Part of a small language model's weights.
Size: 10 layers, width 768, 96.8M parameters.
MLP neurons of a small language model. Each row is named by its layer, matrix (down: output weights) and neuron, and shows model dimensions 416-479. Each number is 128 + 32 x the weight over its row's rms, rounded and kept within 0 to 255.
After each neuron's rows, "raises" lists the tokens whose logits its output raises most directly, leaving later layers aside.

L6.down718 [ 70 131 136 171 144 215 138 112 146 179 125 118 139 146 120 127 181 182 124 133 158 155 130 136 173 116 113 132 114 157 100 117 116  92  83 147 127 161  95 110  99 155 123 126 109  95 160 133  98 117 138 151 117 139 150 182 143 142 126 111 136 110 126 131]
raises: "act", "iv", "ru", "ender", "ree"

L6.down1615 [135 133 120 154 163  97 143 108 116 144 107 123 125 126 112 127 103 185  84 128 133 199 112 164 105 168  65 141 158 100 170 148 146 150 106 101 134 148 127 137 116 141 142 157 124 152 131 154 141 135 124 105 141 185 207  99 155 173 126 193 105  66 139  85]
raises: " maintaining", " buying", " creating", " setting", " putting"

L6.down2530 [115 107 112 115 137  79 189 151 154  98 147 160 129  59 167 119 112  95  82 183 166 114 140 129 177  32 145  88 149 132 206 115 169 119 135  60  91 167 153 160 117 111 133  95 129 153 128  72 143 106 138 112 122 134 210 160  97 128 130 121 152 153 148 116]
raises: " have", " be", " appear", " compete", " meet"

L6.down1747 [126 101 115 182 158 110  91 153 137 149 148  90 129  99 107 147 174 145  95 122 122 137  52 184 153 167 106 206 126  81 139 122  81 114 174 176  33  78 175 129  65 160 137 102 128 115 165 111 136 100 167  90 120  96  61 120  83 118  32 118 166  93 126  89]
raises: " course", " them", " example", "part", " dates"

L6.down2756 [132 151 109 185  83 105 115  82 141 116 137 131 183 125 138 124 106 160 109  90 141 152 107 133 121 135 141  73 122 160 156  88 133 110  88  93 112 173 141  90 101 137 142 101 157 135 126  63 173  98 153 128  58 157 200 112 170 153 176 115 138 224 110 148]
raises: " south", " north", " east", " lake", " west"

L6.down2560 [145  45 151 128 152 119 100 131 121  92 137 142 118 156 139 102 149 159  80  78 128 108  93 100 118 110 162 129  69 114  51  76 153 202 119 131 144 145  98  77 136 175 176 129  88 130 120  99 120 130 184 160 127 109 129  97  92 150 173 148 170 167 202 123]
raises: " the", " a", " his", " this", " it"

L6.down2390 [160  93 127 117 116 127 109 120 182 103 114 114 141 133 129 110 161 114 176  90 155 121 108 113 122  94 176 150 136  68 134 188 154 171  86 128 109  90 179 141 181 122 197  57  96 133 120 164 141  82  86 125 158 123 162  93  98 157 147 140  70 166  89 146]
raises: " another", " a", " an", " some", " what"

L6.down1034 [178 137 145 110 199 103 101 128 109 124 158 176  91  94 179  96 129 217 104 120  97  51 137 160 142 123 162 135  94 132 114 120 141 150 120 147 110 112 107 133 116 212 124 138 117 141  91 132 139  92 130  77 138 107 116 141 114 113 120  98 171 179 174 126]
raises: "le", " number", "ler", "lin", "lers"